Weights of a small transformer language model.
Size: 24 layers, width 192, 6 heads of 32 (2 for keys and values), MLP 384 SwiGLU, vocabulary 8192, 9.29M parameters.
Architecture: RMSNorm before each block, biases, tied embeddings.
Training: a variant of Adam for these matrices, 166M tokens.
MLP neurons of a small language model. Each row is named by its layer, matrix (gate and up: input weights) and neuron, and shows model dimensions 0-191. Each number is 500 + 50 x the weight over its row's rms, rounded and kept within 0 to 999. Numbers have three digits each. A neuron's up and down rows have the sign that makes its largest values positive.
After each neuron's rows, "fires after" lists the tokens most often just before its 100 highest values on Wikipedia text that the model never trained on.

L18.gate80:455543462505509475384522522541572608461516436563489495531525538550482509470451514458444524519487593505476579489458466541447561518461379533538532533515535540525510558512558534520516460470458472514428568484397515458425544527521519504510533476496469530409472520467431479479528465620428468488393527514450540351471493539514504452493541513481460429537582490443502537558591468325541446537445529478461570528466539620510405392499557439568484422466452502484474561503537525496565455543509525462528520536508520450525443468524449429489454542410523505432540551445445562438499457533429581566
L18.up80:545473460529475499538511490459515548502449517493563444490396445470504483522500485468512538409446542478542445475492562547521480490499597558522540427470540551435517493435518581461463518467544560580467576560479461543499438499504503469547530510447532462457508477510542471668516446416408500505494478440556535553528495396438480432469509535510443524424582489521490402549440396464567553626536475464466458415522449488541502498460552420533545490484475470590551520529456559567454641470457480484585509486409428497569467527454447491434488568485558459451601566539581481593568514561519489442
fires after: "-", "|"

L10.gate44:489492425401568446566422417547473543515598444424487552484490471531598421496445436470545470479487520451496504458390457580498450494483442513523433516578480490408512512487470540507491460479469641473554546547450533527486499553478532490499638447519501487480432539473488338518476500508458500507421458478488448514578553486510441453448432524479532439475458466504550516524455592486466536479514448534442510474396495512557456531579468537502450504423548472458408495526549494512558533569506484446562481419415554508535506503432561527551566589525467412410527500409438499592552484459436543555
L10.up44:442526464496563533613492492402569509522494545504529543443496475583464507391499544447489439556508514438431414471490463452525559478441481445536373516527418586450463504438538439439463395551426517463384542529452434544597523598460472430599538541464450467485494498547485467518561464450534503439457451574443447469442470489592465452480505522539471472550483442443528459537503531452491588521609510492529563502370469500534525574551466551501436528396522510482427443470497500535506494530527445448557499471618498491504526458493432566545582484515474463459595519561554491423529515492513510476
fires after: ",", "E", " ("

L5.gate343:479523461564492550432499443416529593469521583599526564474523528530477530544439476493533550501473464521440404451433512550513483560545566504515517483543420513458539506561498431561512513513501554549408586506600530475415524525493506575539523655564514472400473518512509495416489547513512543573468523425445466505534462472432551454503485483534539482504582504526515543542501551488530472405390540557492404572463471602486535493430518514583535455492467524546446521488611440581431417536543437544514553569451479556409475502501415400526496474576518475492533465541586470603461533561518516529
L5.up343:511505427489535483455543517463525546406558537477522521462552400509519452441426455539538515491390566503418451444552431603439509519504449483473527463495472501484532423556452461503507548551548438431464515529464500437510514420464582429488466544464466500601582544506499481464391520442356522480464518511473557481503507404504592608503552549516451515541499525410496433422513457471496554586531509454432471439447433486548502396549461591561565565448421542487489515563427577437484486525487550494519487443479543516515414501555505600507447530472506426444506522485596431451517542423480557545
fires after: " |"

L5.gate289:470511508473575577522513547481485626537496497590457501489569481512571486556501514455514616446426482603480539590555534513496585406558403450514400497483531552476517562461505473484563382503546504500531505483578468522580455473496512573485576470627428477537546474524473458448472446559451470428498526508389507483549423507523522516530564505510503545445522485454422456541488496508467429500465532564480627535520493527519461428431549512486475472491495460534539443526594510421516541491433533536522580558458544547447511577598541456494508435545452444547578462533554501433638480550529425519
L5.up289:529528420481496526535440420546555553493408596404487467521490452535477508502507510560580433478399482550554535600572504465452507411519602514534475531472528491504448440595548502619455505561463558472433562470535497417477565485533510444433552400476436454590452543588486494514447521576478487497540493489513421527432460514562537583535491633437457402497507598502445510438554592492574491530570514493503468486577538516537521512489542528432581490476504564464488488535386467447501466553532510485515543491466529508474567589552485472466508478552503420452459487537535373485529577463484470498
fires after: ",", "\n\n", ".", "The"

L21.gate70:397490473553495495485522504474479466511376466564474550582438532526460488427484595425432438516427445428542466555433536527557534487430499519500555555589609513471642569467511437505492515514517545497538507477441513448484533536475512550607606473498486551465558448511548399527574539542522554442485393461422486502459521561632550505555543493436517471546454524518512462487504464494558482543546487482442467581419502544551560509458561493500518458487398543516561492485503543545511544474507572522530437484466461560443447555518499438535418559498574497446369501439528396512500474447463583490
L21.up70:459539451410483508388515486538516447471552522547509520605450520603501514439485457511413480469509533586499534506468523574450450525448436573511444565538484479441464440496487531442495499577543558559571444503402474414528512432490511458526525553534476466498507463418592517517517552440486528480496539542484519497504446542484599561582508408457530523542573425575420481530453488502504414643448488592481461478520374581553468520495484463585532502506510447460550452572465553521518523557445519416554411525545600461568546521555434463481496465514482495440487522531532382491462565498426406516
fires after: "-", "\n", " his"

L16.gate76:465446383469464590518502468423436478489518465433524522569546476579536594495439502439436536557511465507551472535497420533524577598457440518530565458445532392524530527486418446561591545465464496511601584466512529555439556542444516563483470480475450472464505548524536491483442550554496503511431503557510585414510498450495513385415578476470406456509490510456485351538573477566541483529472484524508485506569482489507494526539527535537398540488420419527552451560490546553550519496488503476449543449487502462498540517500515562507516430524663542502480550556489337486461505501476562490
L16.up76:393438533468418441518428460540505456477518473467460468600532515479478588497519426481474405549382487524547507449588408555460430534517431381570510496494434543509539456532541491556567525559510572523521439505526533549509488459363513511436507574481561461582492572532463534531503575501530442395516506462550486441562482491474549521510478537431442489486494526419378466566486533428495502569441565542391488481483415560451489526535523472531580523462573442547426433453499572488588455468502460482483497516514456425471518474522457514545546412535517472509528492414525515509440508365459492536
fires after: "\n", "  ", "\n\n", "1", "2"

L3.gate346:548471504478417497438572481483536525533512438499462479461479442533530558537459469521579517357426552499540480559445449491442524570447476424438526535486457484402541476445565448505416508478523488534574530435482507498531486493544499559512542486453533566540536421399438459517537499443507562460516533458476457535577546533487524441458434419497611540485474487561459506424466520489465511519487415423619533519484462373556573562421493459362501583503477608498521507624492505464496544582473526470593457486478412559487513477542499480478473510492547473454522583465588461438544441489479387532
L3.up346:488555506488583508453577503483528613556496493541538428471476507503527586482531462542476477539532464523459591570487478403618558472483417418561532505440507490454372489382621528482469531516527491463449546479481524628477599364540443385475487485506513509516564543523519506569496430524478421437494450431508505449516482490485570439509400522596407427482504516512522494527540431537499471527591539594544513569483518509508522561513448524495513542458467485467505507599461545474499531450467547583453447522567396489489546440532516527414590525456483457473456476488513444478585494498456486450
fires after: "-", "–", "f", " and"

L20.gate66:516480485500492461448519504594495517499536586571497465439425584535502535480509501462564430430470457416436525523525492432557436539456482490471454578574556436526510553488622457505554372493651491440428532493410501543536412500418547510510468374495479513463531461484518425424482573464494419574434525512527475511536487537490526494555454493457531527490567460511480481497512540500425506487477510434503572549473580517561428494545509495456559451477594516500622474403618430429487468509485511500513438449580389471493464483499444452584520473538530457524480539530461518485466567517551500372
L20.up66:420410558525465582458467467504489415439515503569557509515506560576483643587530495497539533413516406579435496460591500500531455478594515508522422460527492473509535531458371569461558597461504521518475484486476509511598460501344493472523516496455443435536590403597484565467427514510538497476514522495513518549474446447502447506459473501464427499489529491566527483514502529457491487558432478485537577515526528537530426536561524479464551386487460621575518514554613473452423567525514578514464500536492501467491474472514557509436481404465418572547570513526514496554496536434543535450
fires after: ";", ":", " |"

L7.gate326:514487462534541615477463470435600548461531507583545526481525512561486458493439461489437519433456477546483497420515456551515504455448493564574617464569477459523604461481393483498527528585513544443450542562479541460539504389424391507545494442499521479548541447498512391496542534428411449528509568480499510456545518447360493502514448531533404490464632557500569490432560477472433564468441520527532364533546528591555573517493546442481447534448531507536481493450478401498517461490426482563432562514495465454490462515497453498590399531524537425476511502506549450521494551478499488463
L7.up326:462422444507527542511481538524530501425602511455475500524479486496506444573494435442515521366352450420486425575514513446463459531545459551498531549369536503461604527601469527527529487473437470530435444595354511478559463520574484497452493426401415429542564484572520506472515534509443535538413495531568513477547431510490585473471531521443450455503489496411392529458477485445454439568472579578545543569528470404506495482478512433539546434506476554474499561516476453448482528482510423475381554472521505466515397449479535442483518473441487541510504465526501534493526443474492470545
fires after: " |", ";"

L18.gate224:455524449570470527513549505437522543495485410517518548518495583489540591397485524473515518473545495405445459530503479450430447487414478490548531526457412489575428474474438519561527446524492521435631461473468489479515513468395494552461476396501432474568472458502538474443490456606460446400445501500458565403425456449599495508543573476494474420541585520403467510444453545507602472516560454454411498545466483587502516502487470505547536477503534468458525530444475429542524577551495467399474562480441436558494457623374435468479538535520486443433588532499515539422506514481495466482
L18.up224:465445454539545522477557413462524451483449467374435374525492481528492466447444449482466523545552502489553474559424488593464422534509413533539432545508465448433589541533492412525522459518479552524550558497443516369550538504452488427544576551563534509424419442474459476467483502402478563366558408520483529508580428427487453473432516526469543502497446585538556509480507446478560430532498586506502470475560540580552465534442522429525503572490465440525513375526579482460501471523448497440520532487481504486595401500549518557534559490442466477483515574492470403487479502506534426507
fires after: "-", "\n", "  ", ".", "|"

L14.gate115:451529431606537547362549515508487522618510463469579492469524482457488406399483443472516498445509529470472489500457489487456565558471479512531483516506467379452496545500400424551554651580470544534537521493449470500594568475625478557387526555506483562452522506534507434413567510474519500516495595455442461429514416528507483456497551564439494514464499559506474532510495472535537592532448518562504551514519554524555421450367443434528463503533560570455469473583534519428518469501498552525509526535542452588513465460529498472531571428512452473449465574558501463478584417460523505501
L14.up115:472581519438399512528440526542489522538494465443483502435526596487552621535531516504385549464488442554512578544411523424465445549448557466488587570477497440440428545486558547526502523475482614415578598556530526493498519411549463494487500432479496540477530475564489435559479481583545468446578533448495617566603493578588444515501457522438503534461472502543445562410504601569535464498502460410518455551473604483483487491456521466523499492513451482556505538532502519587526496494501485625443433509526524534466442498551448490455526513531448529475506517462567432575523421389501484531
fires after: ",", ".", " Jo", " Bronze"

L9.gate136:496529406524515519572477483400445551467522569533501572410488459470559486533471497435478562492478467444544552574450495442440537524491460511478459414510479540376492508492504496513503430497630610503528495462481460481425465483508512563451520513413439502494479549427449418483517461485402483552564460526499461528545512558399415485497473514424547477527483430600503431526437561420479504506524446531533467459512497608374522530497493390604451579467442546504468362483500450550535516612456512523554489529487518440530603481577481552432448496590453462441496570541517504542465507479485477506
L9.up136:488527453516527594533480416487588565645407546526475453505512554532486489477471470486450495521466512481467494554543450524574520506514480512496532506560617553458439522490484501461527489489592527459508535502591378532490515553498434560497551462465504529439451561516451472477477539529582417474481520512451493603491426450633554602491500517542422471517437442570474492478512537463435521400635381544505492567432433511497487495449525515517518472556481472558474570489501477461516516512528536529487369519438530471481408449398413572513515416559450534445521557453501584489421570506501508565
fires after: "(", "-", " (", " \"", " pro"

L13.gate241:523426517553392552467476487509519541501530490484495566467565482468456486488493523404517440506486527441493468536541416427415519633433491506517560497535558432604528466527491464444540518467494578448474548498475628556434465418405565579507489463479484549447524432565528416602458424458453495480501447515387514484510460496562470537567577548555508460505514402475496456485487481618443471534482557449386465457499465445449492515408490459494462606492518425442481473531577581603556502444492492452546533486463423485592494527441561406451504477497476472534489446480441518479554487549513520561
L13.up241:498452484465467562523519492484466451528486504424486515539478465531400467530522441495460434472421496515607423512519428471506546442391503550493587426570555450543469503504497421489550429501496601503499483462485469612469482541391496411548586541453474554518495425594575543502497461414506509443530477452486398539552440515525471604396514527492473488498334494499504575531505517565458512510520584409494630543503528478425492542508410484452558452610498499437482448569476554501428481499472576533440473533494449498531468462452490443494566450532450526545501519472464452593457506438551491466
fires after: " |", "-", "|", " the"

L3.gate109:492450479465535541582555571545525504403568510465455423440494509534473532532546487515572538382478433550433540521493459470535458569525605459435506426476454531480566464481509448503436551479550537464462478573519423492507547479474463494406619383452481517488513482524428438563518469540455529551545390575449501549394511501492502453540559481550495574533503519497548566515560563489441511461485417547595388481504571463482489491489514452412488416513377474530519547557459513534499453604453517453523528431482562473534557551467510500469421501495607455484500547471418530499582408500497401501
L3.up109:530542514400514443499559475576534518530549461520508508510449460547521576481584531551559576412442543414451570513463494447450577518483530503460506544472452427428590520427556481467462531446504501521498503533497521562521542560517480464487598458560581489526535489466564534553521483432425577451461591457557498422474544408453372509479533479507477517436580408491479469506569551474522571557479506604504553534495410439429411469507497539538420505591428478486504519509495487485623457534463501389591548497480535492488634457447487545556462544465543489470517513456497558601537533476483550589
fires after: "-", " to", ";", "  ", " and"

L5.gate340:508538616575533541614494450511591476449593515504421555568457495428516417447531509451396523531522488443455519525493502535467558514423406501471477480380433499523539450565533351486502511595471552494542514470408516491611546480553528510494429489551421447480466526588519388521493432501619478491495493570488471598544522503559509577580509549499478560546495585523488460511474517437525547476433480485388536483554594445495538477445545490489551505446478567526471478583499560510529467524531425505537575430525501420499470473513489538497447539461489435463567533485447418486499510558459489456
L5.up340:566516413493536492550550548410471470452532577518530399397549531475479426504603470503477572491494458564560467539523473537489493487531467565499493530513472451470465490647561606513527459446527511536444410498427472533489516661467477440576524601493483494488459580449484534494521530552564505485437510427448501512499439543493462461541491549522616569453439598434463607552434498520433416467545488440461540551479513420456613486534432432506440497576504535482515517536478529454555501526471443522423577496517447540502539544505452425534431477428509478495541542476487482429488476546513429410
fires after: " |", "\n", "|"

L3.gate129:514428516474496528466461457456509545437516489537575572489484530497516465553477529426621614417556437480401418533531579466435497536511516491540491448593513459519462549508568481564541427539481443410416500456558451498504499490499519547489470485521497511521507405637500411480488415469457542553472521536510486500670404535509470543520515470508487488582499512510429553563408523415524513519501450480563539501543532555492475396503559552434441415495516469542478605563458465503526565414583578559489536476543452438526427450578523486447493469565499387540571521454496512457496438506515500497
L3.up129:507515403443485531506425536417536576477471511536473527534489503428515535526500517493556476362472440504447479518536409461514503394493543463528493466570527500557423442568439414547441570528428519425565545496538517503526645534510512536426585404458495558566506502538487491496419498490556485510467515614531512397510512553449540540442482548583491536536543456470496492503535541547529568464496435502443511455562517532491413516592458472494470472612563508490430566422511442534561452466510472492593551513536500546544469486526460489518474542394404469395546587426455545509532458564486588565
fires after: ".", ",", "\n\n"

L10.gate132:439417404432503495544493528475542480585482473468475622511547543495517491460556546443496399503444500458456467514554487438472456555503512547552586428476547485429415534472399417498503517482614585511537572486514457457525416423520510521434517530594493479491471449564488470524464491517507552615547456565489534544609442558461445457436571479544406469538436551419466443475528496518423560475483485464432503491506564476490429456543495462496416509443571438461538453512562506442516434500554546492555460509573472516579438480534490500482450578503595513522492403571473437548575587488447434434
L10.up132:543438497524588514480423434535508480552513507516488563543561545469477511491517520513536393490409508432539546497555401554489444492499421524568515498488561547428602564535399403518612472497529545497457476528481532539511439542473529594540514474536501427444475520499565547575478472574525508546479486518510449453461491435494483420462417497527499456550458521470559427473535442438429558557494415540573550498493484387473520475592502407390542498546502500475591530608532536443598483459540473482409534555481499504551462445450419420460526506605478515515455429390442453496449492419508500458
fires after: "|", "-", " the", " |"

L21.gate104:470439433552518443515560525579566647489559453477490495467453543542460507570452558442429359474568544440478503512473413500559447524488557532537547465517518543458637430522479464544543531433515577463432665481540466438526447465462486534566435486405438517545533454408416453519489430455367496542535531469479484501449534449522483500509446474503513544546479415517537512602463487463587538445460425471490467511507520488502487533499494490489412517504541502442526505496517415610518498584514554502497458426457514417550541477552509515582572524488538454510493551518442472520558556500599492489
L21.up104:485434463520468616541403500505502429428505496485449457524471546479523490470449436501539526473486530469481459484527590464427449531571429376485450532493498493507405587470484498437532502526483447497515477463507521592506554515363646500442577532519477527447448558655552422481488509562503588501497528579471573437502552468507549495549607471582457446529518560504505451477504589585366461518501516482532426558484521436494556498495491500523564421530559535529502536524574492523485529508419498565613513567481509436510460548482441467455468454503508530457418405503494507450419476544448477524
fires after: "-", "|", " |"

L5.gate219:514465464379517579460519510494499456470518533454479456530469423563463464460473496580602589380401539448508442444488489505459530478503529539525574526427482543519569533482474423560517482429506448514552570532542467519472528472494512474597522480508477545577477461422553466571463531524490468423401482484457511612564500575565577507543449497469477504458536448538501480493536597444502537575497520452453537552507520537507486547548532587477408479575583507452410483557366619470470533565539507504571529607485539504595452469534565442446518429515504495406579493500570430499467538565481533478
L5.up219:473585462397534494455531551463526543468495511439509528542499416604579503500582512434525433415459501436497402534484475563430456489491560531600534521466421521454487489567598461465620478485452511486479535476350529430548519471571578587406583495468515453481537479586520521541583525558554498475500580519466451531448522426521542510483576528446518487475502445506460576542494500355574515469572398502524567444520473496500481464464525454498501529503478514517502508503541528517512523455513497408486543577393574576504485536471442505546526441444595604499523502491556496478536507613549523504
fires after: ",", " |", ";", ".", " ("

L10.gate27:517480521482558428525492516510576490488470532481491469486411473528396604492544480487504471575429623410511483468498440491439602448518445470560498520443470502493503483594378438438598534587492547449426494522401464513501549498578465465518490610564530517502484453534468433530565454538544422415521560483526447504487481553487544397454471518590453497417618488500489637508474531538527560454441475567446417576432405479480541505555511456547489568477490545443447436488518520437497465482475525514542475505425484512484426504412439497551604580504440474459523479499458539461488513470530445499
L10.up27:559490461527530546522435469546506515578536423479529482419439414558465571539498533377486380549456491397474398474547399550505467486488588468534491540490351486394502550466486514545506515546476592496455595613328502465482517531499548482482530479439482501515457485539443445519504503506543550397451554495543480556497499580551535487534543478494550474490568480523433558484411476551576542411508586596529486549474503532487518572509472443481452510546479527418466527539509533468536403534557549443476456466477515626442481590489507505553505513464504535470482552543480509499541490517474575529
fires after: ",", " .", "."

L4.gate162:491467433452392455504506464528572552458485554539434474521504607497510501447478552545463496498436590432562496524490506483446538551494527519483509552521497391500472440433427413462502463446563474516461537462494479503515587525525463567472425482470467610494441493535509487520560513460531537535449488511468523508545526514479419510419569533473464561414426540603526385424478395514522517417528476512423469503568468532457567445433578493454471436540512469535478498579408539514511475600514449488446627547546490408570512580542481506485484464467423398606568407487517412453431470558469503493
L4.up162:496526518523464595474496524436462535470454488580526441544506513453522496486422424540575524426464583523530507517467526472518550501593476490521446510584408477542473427456461510517522481406470403560517420421522503458500506598441486514536543525506471482506454442457546547480568430437616451485361484506471418500527602546489517454485463492454545574558552519472455483364568511512444439481498542556443505517552430534511457479515516394506501453589440602547534520514517471478504456634517531506530536549476553557490557588466446418493542470555506554483566547459417463506545464559438433397
fires after: " |", ";", "'", " France"

L8.gate7:612415529466531406634464406533485475487621500453474453571523547507500497347487541425439515387503558435490538462534491429536494514526544411507459422605482526537519531502547474525538420527506576536468589461477549525532508512546489562529492493582409424483461463573508429498584481535467547525524520499434514446502502518528455493526534490589528456447453607556508579418507522457470464493460476479560581555438540556525552497441570662430554470534512526517436477505538504477541487447506556447462525524501473476546519470520429572535481584568420492507485466535518451507531443497507469554
L8.up7:539528452498460504504535460612559514465552560407484525518528507441520612483507509489496497554460485472498470549528506417490421574437455520614481477539546434453513493449495529481448529516481464537621514481515381489396556602491543554573463581600508440522444532496517438463579501573520528600499463481508546438540470526481488481521541547466590491529380472515514561500494515541537484467528434414465538449542522473454525556499521492515559435512529501449599423518489418445521450505471436518425612382449445432546482555527591496483473534503451388406496427459542393498471484484469520547
fires after: "|", "Rec"

L3.gate98:450444517648496473442516538497523597464532474483553532451431415487502435510510567437502472506453501522576426534550462462569464449549366511565424428519420654507503481546432541555482498536446558483509452518560511533585576479460487521482487463440476504526495504474411451472519467471523532546523482502519456506422404462485478531617526514495439501566372505521483526590497474463549458539480548546491536505529550531444471502532489529521584478489449535494509514602497433537459501598478575376474555520526550488411503544455419425442506443516475369452515547512458498454526480423457407495
L3.up98:510483500477562457497499558508562549462469504562519441598499550589563424488515553507502489439443584507431457538512488556483454420464528478483453527502502449577585396432551518441526534425547522484493504547420462470495468464520572487549477449517465479474514480552538492586400489538486508406522511502518524430505526393500500575438565467512511580465498473519556599453498476387534409533582489626565592411477518494509557482429543480466534593584434512406477515464491510471500501573515566446560492521552545462518582554394488462445530611580486497464508490492560466476496637455443511533
fires after: "-", "  ", " Preceded", " Port", " Succeeded", " Title"

L7.gate134:495418435417534545486430475518497427480490418511586521502506542569602534486502509487493474484366516452509408542506456547436458567490544495446526472448587426448571445458517516585559435465596477494533513514435512456499529540491462501489460432488477504564477493514572399500566518494370534467469499393524501562519585467493530456493544575394471431470423457561538513442470489532403541507521514393470510525493453430437553437504549489519502453425573458482530464476374485495489530514420506531604376507538503474658504475516528448483444480443503523507569534455511457436498493539480523529
L7.up134:528484462464468550474386468462552482566473516537457505535537430490468401508462449529426509480524417536449463392487422524519475425517556621499641555475348567444491585498582536471490445500568540507471532521508573594539537499376523485572637502431458508512543540504505422492473480531585485466424530505462537507492469550518538513491424463423474534468513537499404587477498489489460452515552540556521496449525456476554535452477532486471514500572528560485502501520470621544605484470571589521471520471490592405602570538422469529465480477488540478482542485464451464529473499560532473495
fires after: " (", " the", "\n\n", "-", ";", " |"

L15.gate135:435448503492466490406502483414562559436517492465509517474493631532509530518468446411511452490582499501449491478536495536506586488459484516516535488507546587582535575541421426524442521500537570434544568435433514516565546529503552460450517462512545585444425483456515430547430446522473516514556476525522526475493405550446512591522507470567485491510535577557519416591459522461546578549553393602563527501412521410468582425444540427553599538443425582535572533530475507466473546396561493553554484469607498527538472561428493494489465570441545473449515543428489454484543531465502507536
L15.up135:601572486531467434490464421511521547493510529508507541460526571491443591404512492495363576459575577537407545543498483491502546470511439513503532522570559504459506496509488540464501461554462486544466523454559453458452580563454454498616550571527522423532468504465516446512544514544471522565518414593515431461392430488495513497447455461505525535540579506532485488594459501530389335480465520496505487438585526497422446481517462515498498528481560585492437405647456581517472502564405574536570494510390520547511478500511482554504509497479574467435467571509558498541494488495451559478
fires after: "-", "\n", " su", "in", " 5"

L6.gate239:563526523531482508457583516575559487453488493526530467463500480549504561552430516446447430449523517442608452536534413494576574477538518414474482536439483498452520487490483583524594524523450471495618537536516569410453461488401488542564541536520450568455550477488397517441529415623475529507498605532464616496475526539557526509540472534510501521443522494554476552550417441534399545569553488484539527469513469501532515487401485508455483407489505460459483522559561596476489589498529625408433528480531470516479537478546583500505501446414507466528503510532424460416490560499562358511
L6.up239:520433473449461471541443456601584414481507553549480549502540402497487454548413535435532519472459575485538473526549434517510458556464496450513558469501455501467594428471482588542494538503495511469466508584416438370533469517467489494480599528459449519531372527484530576547495500565456496477546438520500490500553425422465436524530421458446468408577540544471388534546518597447475511506456555491519462431574479450549552431459562414432539546529471436396511545462522485570545510543604457479550548502415484632447584478461551434507485443490462553515514444504478521529450541498488477504
fires after: "=", "\n\n", " the"

L15.gate79:528487560516484513552451472454498528420599554508461511527565552529500537505438592468569456474507420501489445512479480532501549504473435540391525450599522492365536570432505578528555515500477522424580612578525497472546461578435523541596489599518448453534489463453450490620527427552553478487508492565513482597519532520463388411480384463541568483503476520490445509549524526582360497577539467467476501531535492515507440439490472470615485450520497499478570540534486507482531528422507646506539526474514514482476540485575476514472545467492437458622413495512493493471464568497505484498
L15.up79:522442478530536453521490531498396556499457447564523520444444460527425458565497555537481475458444495572502567476497538477493500597527491473469430498473536567436488544506423562477600592540507531384449480528482522499419539427487576504549533545548509472444473516446582530516516534492524487414576448615510455533547564418419423443460442518532463407423549534499525534454429455438435448437546499555562538470543434520480487468483462547546391442445535439496449575575468545522568572577559495425520515520602467401581546483542498477411484462493448508507465471596435485500489545551562555550
fires after: "=", " (", ".", "\n\n", " \"", "-"

L3.gate49:477472467452497500512577415523540504518563555519535518487525397551452489508399575498522462553484484442495416466520437566438608535504512458601473474554492490517472490553488463492606432424418547467493466489458456453553511523429548521534490511551493490553506385517440492430522409422511474537481603542503588543548499479557455428398525487498450488396588440545463491529528529423554531537425530406471569471523557614432492598536534558447536436454534444534451462480509505493446508544474516472472569465417516483496563464487431572428429468539503521537585473475559425581502486477599469566
L3.up49:432517481431528480505464474492480585450506487394540456451386526638606474576447502531613466388515559482523481433536505432556481420541472400494555520487433459513518505524498453561513544543507460516574504432460470407547501456510476401481512471476397481558452526522476472487537536625483455472439526585525464577518524476537475550551557547494503445458572549486508462629513519509518507514514522537502533573513476541483473596413507403556463427521546582444506444556461569478506604495478469485443443591494503570468454538492575487620495556504471445507551438535532504514511527485534438543
fires after: ".", ",", "\n\n", "\n"

L4.gate256:530504602540480463615617514602485463540528515509560447557463444530551605558462463368536547432532576472495503609466438473456488457513579509525495488369450513549493460578450393522530537478493497513516552518524556440523466544545532532501526451564517531493435474565536525467561503607465511534483446477560480568549448511507510487440571612504508508534481486527501614512427507466531446473561490550504521498542616527524497411443491509531493469490602556449557551460497463469489491437557463415532431537483524473447556437569499577517539490625506510588449558552440464470443540558525491508
L4.up256:506493559476513536537544598476458488537413475486546520399493446446559472514511469497527563379626559468559568474416448601547517450486543539529472550490537452484464488516468501451435526476515512588558476518573512525388543482488509524544563541593537531428492488530632557489512498504478417534491417434444514478536440494462498528581509448480534462527409456420582510473488483517523531521527407474464469546482552488549520476502413475463438565506465530513461524540565429477526532550549404444530502423455538439455572550413417419518516512498463515472401570585485470506419470500458344484
fires after: "=", "\n\n", " He", "\n"

L16.gate253:486445455503575455614452511435469492515479467541485551554516488531535507543426581454482367456510493514434570461519519539552507583428490493544577458554511525554558471502471463429557469491535505518494487417507467408539559526380482578542460488537503608519487525542523393558554489453411475511532590555501458484524591469515504593423558521489517534595492486500402497518569409468579458485493412497459519556406486449412436481569491501550529566438419478496601479426450523466546440563569528484483494482484468489539430538484521407452451538453561502465556492599551501434551523575488506531
L16.up253:539494502489490487599406441419493495480454588503423427590473450496593513590450492522507507478500506505473589440513465518406436592488536529397491445442507525579521527504488562466529535616406526487440510533456556467507541548433495484513546483474454525516561408567520527558446528569458564482397504508465509548468483478552569468416537468522562515556564612523503617464622467520578528493526504503452563469519522485459536477539458403495573475428536483572475525633454468470523467524489547530461494516520551499553461415519425497476462506499511465494385485510526553480566575540504607579
fires after: "-", " as", " |", " (", "|"

L3.gate65:516491384470512519453417465580580540493495523517523516419484588512472512575525525526496492496493468500552470539533498415416641545571481492459588534494509494514536462480565454556481519563456460356491523445589487436569471460513497462513549465598432411611508396524404522533506423584538541440512492553609478551459570475471549583542542571493488448447569585518554577515476547496596485485566434560571511534569519586505455617511518534450511492420498525520461485505490547492553512539516528527428522485459446520520524469574465571509442519509516463455548496493507386509436496560515497525
L3.up65:471497456491513471473513390557600489502522476518563438473471416500557420455473496553528582502398460453576516535554418528442568504530518457465479471452435535396466459606557461476514531550445566478489550527534495415528508494538519565538562400466518476455504420428537542457615615552434522503481543522531522539575547513461524530488449516505431499496497497561393598559565528460494493560569474456452542452459483563501471463506457471421463524471537529501540580529418567497488558550594532435512415518445491550513510507567508526536462475577485457473573465393563546418550427557468388484
fires after: ",", ".", ";", "\n\n", " and"

L4.gate157:596451458549495517478622574554501530471439558529474508462523466531603485493460542473473434489550543521546444524453542433510577453605491411538486524499540461554552466499444535516512492658502502506535485465450506494514435388424460535446457523516456500444488464538538539427497397578461590566536552531497496594523451515468514539472497358460450440515518548500496548497531521562496501486487390557530535546511529496488450470454482449421535402465443439474440481463478524612556554523460539509408519426505471462501511430553506474443470386549496592537409441483465531455517466478553379534
L4.up157:476487607485496495558490489553456454484503529514640461475509531528506431464539468562498494503387538437403417512511560503528519523562509516518450444448450521446511445584531560551483498481507444512458410575579513517511472451491490439474504516596364501493476503495556518465515490518557531602384465436455536513559492428359475477550534535590535553460554523573445517487420434485464352530471503522457523509395456449586546489507508574493626512571508491449506483547518515466533518489511487454433402447481521618494564471486590483488524407467486422459550575529495492483470525480532524512
fires after: " the", "The", " The", " name", " football"